Weights of a small GPT-style language model, trained from scratch on English Wikipedia.
Size: width 768, 12 heads of 64, vocabulary 32000.
Architecture: RMSNorm before each block, rotary positions, no biases in attention or MLP, untied embeddings, normalized queries and keys, capped logits.
Training: a variant of Adam for these matrices, 1518M tokens, 5557 steps.
MLP neurons of a small language model. Each row is named by its layer, matrix (down: output weights) and neuron, and shows model dimensions 304-431. Each number is 128 + 32 x the weight over its row's rms, rounded and kept within 0 to 255. Numbers have three digits each.
A block is one neuron, or neurons of one layer that tend to fire together. After each block is what it responds to, as a language model described it from the Wikipedia text at the highest values.

L5.down904:122120150101117113092209126125223104102077144141000138132080093123121137067138145076119108147162128131156106159081120151103123212144092137093089084118122146073111107134135159189076117121119137135120146137100087155139062135122111102135161106138153170123129205083119160111143113110093081136116150136101114180147113124121113133096125135153127096173131136144180126143121118169134099108103
L5.down1278:130138188155147124114168129135255077168124144161094175111107101160076113126162165109134188168190128142111132168167142155065119100159150146095102149140176135088162109132149148107106087087113100156083142126071125092128116176185127144147174075122109165120126140080167183131147149100126140182139135148069136133157123137075126128155159104132104136124080151231169143127095139183136115151146
L5.down1784:094105126125113209115219090162147137133118141093093109124147196091130206160141153106143134108188148123179195173061123118123101137140139089081169090119156146114088150150127123169091090127096162155167090184142103095131069136099117102153203104162135189156143089123114127107132079119148099120092159164132106151102090115118126107083125121172129112139166142139148082120092102166173170145160
L5.down2570:158151133115157134175074128181137189062133194171129115134185136069096141118129097125178156211122127181135200155077066132121137112171138093129090102061106165154138099072097113123151209093107129128172103107110088083100101146125092160141117108114158112161126160112141145082089137071146152051112144136139106043124137149097115073105113125176124101140140148108123143130110122113142152152139
Description: Full stops ending narrative sentences in biographies and career histories, often fused with a year ("in 2005.", "on May 10, 2024."), also section-heading line breaks.

L2.down202:090136149098079133152157165169255135089082135083128098133115103165160124133139161130103123128173146120183159121181175146061140127106145143143082124146174142130137154112159169187117140069113111110043160106073075190140130135131141085079106119186165145125145155055108075086155120097087129111161141112170146147159173200125136136169072126094116109082158162120173129157116186129139125127117
L2.down1577:142144132110100133152132117128166131034098165117097175120140105138142086121105176104105111153068130143156110069191108088134103087103108143122140125129142133125137144179142118094085177118132145124160135099162103133161131116188158081146143124114079127108151139110159147073146172172137093111134132182096078107143117155186146127175094110096131086120123110150123181167137104157152137116135
L2.down2186:119190097155149076121122139117117147116161130120007191154099137092107159160176130102080132125131083135134191118109070171134090134099096124094083175126116142090095129121144175121067134067060136131183100163177091172170114108098104151153132114119165222141130143096127118157127129145099127100176141123155138142112155199174154121111145166124138101124124143118126173120186136153125098123172
L2.down2281:142113158088171091085156093137255123120094143085093103154102163130115106138152117126155178176139104140134139141146150105057147126181105192129126109106119132144106121120137144121099151137137094086125119168058097137191124110086127099113105076144146163144083183108092118120129146096085103139146152122171099158147089117117143120105114153130109106107113155153092132186074143180156136145128
L2.down2418:071114140106133162178175131088133127122167170096156122088179164103102122104115115096110183149145124170118143166076142104128133108173159141165218186130114150173148129107170090112132123165119050095178147104104069131123156107098113165117104190128060150092156086173105166121090085140065081102111107097186151109158184102076126083138101120094182136127127161094120114111116166152107134138158
L2.down2761:159096117175122145101150125183107100121167156168076156145096132112163209101144053112057157116061131122074145170179101133164155139147138135173144183119139160184192187144130124095144074127093082056128075134125108154125130144142112108151118072103112126119208162107137121113067128110121182083156151157132083111128177137144095068097148180094186139100097107119042154061156130163113114085118
L2.down2806:112119166047138147133107096122111139073142047122145090068160113125109097141086095104080189130103076161168184112120202093147141138179139087093112169162144163130104200143146151084182146177133141103137129150136121149115172146115102090021178149081086138131079097108188105125137075124134152132144078159171183118152133106097143212189080098070112159192115176131156130070112139131123154126110
L2.down3068:135142102200108120162107142111109094110142084164145123155131098152095179116108104141088111125142070081123131168179170152137114107146158145120092116076133156168105120123085174071131157122152127157119180204082153100179094107152153088177103113144087182119102164164142103145160125168157108095128104156143124166126110116183074154115139107157131146128129116122096074133171191161124167101187
Description: Points where a new sentence, clause or list item begins: sentence-final periods, "however" or "though" after a subject comma, and line-initial dashes or table pipes.

L3.down865:128120133145061088118142072161126165114151139117082132139075135147102122132137068168109062139095119142154165170134167079159131090107169126107106133167134154133153129088060082116162082139163086132092165055091135088143142173136135083108188152145141091137126082141116091078128128151117138114111148147138097157088116141114125107112153071141164108152177173109105113102060096177143117174133
L3.down1674:119125089124113100131172132157101127119160184090092126093132168089101178125122114111106097102127103086154165131167167154142140099173107141185187134085129140142121149116129138148132110152050227178110174113144177096112092133140106101099099128148169169165164106175089130080112111136181109130167171160134153119064095124141081158081111103137111080112096108142091152100148127122121184135093
Description: Subword pieces inside proper names, often the second piece after a capitalized start, in tables and lists, e.g. So-the-by's, Now-she-ra, Ja-il-house.

L2.down630:109153191117180183141172100160157152165112090138107129140091131110137102114116126218161075115083148081083098142028076141141125122133089150141143190076106159142027115144128119150147115118115137154119109066149120079138141149177156090087192137160136152196128134106099140110123131135180155126115116136063082117154195111172094104160126123115133092211056190181090108089096117162176156188111
L2.down786:122152154190122125142073147139156157116120103138127076131132122164154168140095108105060095141115163165116167065071085142151170146141109177161137099102146098180153137120086139155145150095113161146118103129128125161163088103128106152142096094164128172150158125229096032188178158091097090168118124104117123132130140157108090064195117137142160123126115103090174213126175168096131092127083
L2.down854:229186095109125122169127074124139095134136098100116146152130149153135220134150146102140081133046195162172131106124117108105123139101160128100097135108119131108152101072142163174159177016159135132151125158089144111195169191106098117164133109108121106101114079133122113098096170148135159085229117128130194159131116108122093113181155119173157099142114108129115117124146068131166164149065
L2.down922:114093177165119139108126093226080103090065100174108149114206155137136155147167178139117135219100079193116156149127124157128068103063173147152170098185137117148167121131099136128149151164151157178197144113085146137095207127117146116157160085140080083082112108141119130060069133158150127178164118139065105153127168138121094133115090082145110147214106107120139137146106089108091145130137
L2.down1033:123134086151155205138151092147125120101142127119135122168089132114078080175093127146130123134125167093044116098076126103135104118104170139080092126197150110077131120131187075132139096122102080113088086118131150194139137065130132126129145130182131106128191092166118150139145146132177168138200171165145116168171164167121111116127155166108076141170108177092088160093178182105132135085142
L2.down1092:133149110132147115139081081164115179089125112147173087120149116109127178102152113057065109148060070105154144090120115179110088138074140130171087124101115175156106123118149108086111191082113096182149131155084137060151131095128116126125139113139137156137101084139062103119147126150165105121162129178151124108130167106078131143159172120180123090157155130147123124136143111075104168112115
L2.down1399:134134158082129094139106085149150106105094123097137138148150170120126134106151129142097163095126160115196139157126092150124179175159116157111138117127137181113114149066109130123068132188122130101183158044184112077096093117107143149108126045124105138102124159145132110139138078148131113127142096116142115106085093107137172139052093156101219090133082133087125072148101141167125102094102
L2.down2508:129034081125171174149116147188134152173161155123173136154153090130216161160148157146119141184131117109159151131075164104130133106095148113180155079118078129092101093167155133090177088107169108139135117109177145118165118132105104164128107127146098135036160132119150103183119166133081101151145154213060104081175171082113168083146125160158119178076203121117131118105087178126121123136113
Description: Column-label tokens in Wikipedia table header rows and infobox field names, such as Language, Nationality, TV, Party, and blank header cells.

L3.down355:103139101139108164085147096143091129132136146148147134103105038130119102142149099162049071127135238128145107112100075129156121157090103116090103142107117166116076140061104087069124104118103087131110175088123123132129163110131112031103157171196159103141109125147133126099069190150113117179089066145108073154129185125197159110131123124101102124180071183140098119181128154135121138150110
L3.down576:099125117147117127125148111186092139112130101100079121107111128107113125137094057148147107117160185129090170129027135143110094155116113085159143185099110100079106146160159172098145142143076057082157151103086127087178160156175153110122126151145187139138082080078144124091142160123093106123123083173096120134140172095148118099123150114100089136143087181129108179147076111106139107086156
Description: Tokens in column-header rows of markdown tables and infobox field labels, e.g. Album details, Result, Votes |, Time zone.

L2.down0:167174064118154152127192157126136111088124083146126123178101148114131152158130070099168120095119112125129151087116121125154133148125093159117101134132171173101169083119144164154161071138176160089140050159145114148139111162101119123124141092070098137097129121141114102074120137148098130114108128051091094103131156099105115114169124107106137118105147172158112171164106083065091180077169
L2.down371:144150121134132065150114179147096125090197145125069181088167176089171158101091129078101115124146181130133103093156134122088121087110085124020134120155189129117135124072142113127182193130140104127171103153115113090096088105198121159154103164074102142107141122148130103101085153112117187127071115118115105118132119133108081099109086148162161201152143084133076202192144141124106091140162
L2.down1205:098108117131139158149147048050150115137101084077178135132099099150153144086107151100118226018136098137121103085154182106152157138095109094143117129159123107061111133147096104095133144100129151209122071125091117142102149124165180142132121160150134111121126122158180205071078104097145128146141112108114117095092130171130145121186162106102108121087081097130185169139065160088120126115155
L2.down1854:088117087103143139172129094116112158031168179221115122107175093137125114058118161144173094096112079086116137113140154172124129143151135107090187106114132103158172150083184142094120091159170127162164197119179111166076150055116071119174160114072163153109121128089139106148099170128107127140117104103122141095088125162174108168152146139098124114128149138158097107139039100119154145149100
L2.down2327:133160156139120208193166110167132187166130100120108128103128134122074121152089177117094196114164211078123129134144213131159157126126121120115131123182138143135087150143144140183132155159137107081172106127065152095108134094155106142108110205113104117164099060128148088098159090127148135073164148140104152152123151153160143107159218171168142148133146120146160124093153103151087154147111
L2.down2891:119143169133173130152149109191141123118114099096104097107096154126142130216103181174166081129086086103123126124090196104142136070143152130120229120172163104141166106161119104195116128125160146131081072138136168151137146151116067127097125152065137081125111218071169093138139151219131101194146065145088138137146131140170124101141168112131136056123109143160156103107183118170210120141158
L2.down3010:081123093068148110131154196146148100120181119145087092105177137111157105135101194098121118188119158105104116154180109154157076125017089145071146114087135140111084164087122105128172166215154174184146094162100159097144138157115131099128146134117154157148075087123077124143153158128176147126158136105083090135137102088104141175176149138080122181197132138099135042153153100085125152164146
L2.down3040:126154148108131196141111140129172118111120150094129116134111110133138141131118094177134162180124133142110149175135173184164137142142155144123128091152143112116142092117150142114090102166113112134176089163097131134119101060088138147128138104093123078160156220135165114151140138204179084151179118130106135170200142156166174075103031206109147173114160114089107131046216138166144096071170
Description: Short vowel-plus-consonant pieces inside rare words or proper names, often in tables or lists, e.g. the "ak" of Preakness, the "ur" of Gourdou, the "uk" of Milwaukee.

L3.down957:130120124122109131130140095146230123143104185115119168123111121110120140109143152135141102190093146147158151166116152142087138160103170096173106165106136142166124137134098176148030158093151144152129163120088061162137149110119136173125156069191135151146090141099125076155116119109102087159166106150160112146115091132115158151135181078119132130112081109143153143120140104151105116103115
L3.down2188:145134160124109138113153074149255137119092170103054132158124121136120152095147164154138159156143170122156164121122159140051135154108071145146099129152109129122125109111122129166141154101141165131119169120114086129125111160125145100165135102134160131131103144119137146113126151076109095144109124114121110160124103160126145174147113097099137139110141144117187150161109135190108105101118
Description: Periods (sometimes commas or dashes) ending a short general statement that opens a Wikipedia section, as in "Reviews were generally positive." or "began her career as a teacher."

L5.down318:169138075158083097134124210098133173121169102122105152134101146122119148142108093138180215154118101131080083113109116116151134188173168087136112147147142189196107129144139048084116155153199156131120123179108126157128171166145181167126148154122164056087143127161151207147127134053162117132105038075111149139150147178101143082169118190078103159085105126122138112125187151083127138103137
L5.down845:173141171151140117163062148126113129075062149177125124117121141131211069124088113170152187152117083151128052134137130113144127112085198129116088087091098137086143133113143167112072167142155163122167137103115095123166100105147169160121127057140139098126145177153127117134123168156174122136105123153104145111108110117168115203123119179107132139104138201137101108110133135151151157117130
L5.down2074:153117155129090145101048177110119158158096095155167162140109145106125197178189067125147127106091101152136089126160115147129113156104123088158163083132106160111235154089174094105122116120192125174102114119123123110161130106156106091101188158157143095130102125089148110115084141143124100106133077112196108212154062158124119112073117129169133068158105178121126096146098144050150151123145
L5.down2826:113148159111109130124096117083150132156149105111127159159098082183185137146108116128111137131114143131158147126176087028167080134138104029174143163099124129121126152099123172102110186102187102162189106172160121122046179141139152156173142142172182101091113128120157104144116099135137097211059078151146118097127164192044107140128139135154125148087104104172093138136118148095110150110133
Description: Short interior word pieces, often vowel plus r or l (ar, al, as, or), inside split names and words in lists and tables, e.g. Pya-ar, Ma-as-tricht, Go-al-s.

L5.down918:150126164170150097116053050142201121154112154157160193086104136117131139078192143125140130130136117149173159108130096113165119113128188146054134083084072087127173132137161095147170118112108156149206111163174128130170110087156143135138080126146144181146140103109185118149163134075112127117101160152136113127193122121167152134146099164118114121165133156153118124188118183180121111128142
L5.down2025:139144131122086110144075118123128100113116122140175091093129160078117118070138122148133152190175132114135127122055125119167145105147255169099141058072099112132102081176116153140243128126134155128113091088131116097118089118118122142143133063154171126108098136131099091115135127000106074085130139117145140149159147089125078174115093155178111188129151115170121130198119133098139134145131
L5.down2297:124130105144164140147124127126117115144153098121105127143113125149091120138107082134148108130144145130116136118091114187137120169092255147138135109163133111085128159123183127103219113132118092145117188137136128136161096171165118147152056148119153101155075082152191115134102155103031108145151141186072131105174140129138175116133082161151149129141152130152155182114128075113125106098133
L5.down2411:137139136144122140101102118104165185145138100138157078177125126148117180122129099143153155150138106142156127110095150143141161144173255152175134108077125150152175143118146126110185140079149094109100124170107111128138082097189188255134121105180126054110088145126123072168080116081134129140130112143094119106132127083123147138129141137158063158106140177140192136119129142090106083158096
Description: Blank space tokens forming empty cells right after a pipe in wiki tables, like election results rows near "Labour hold", plus column headers such as Notes.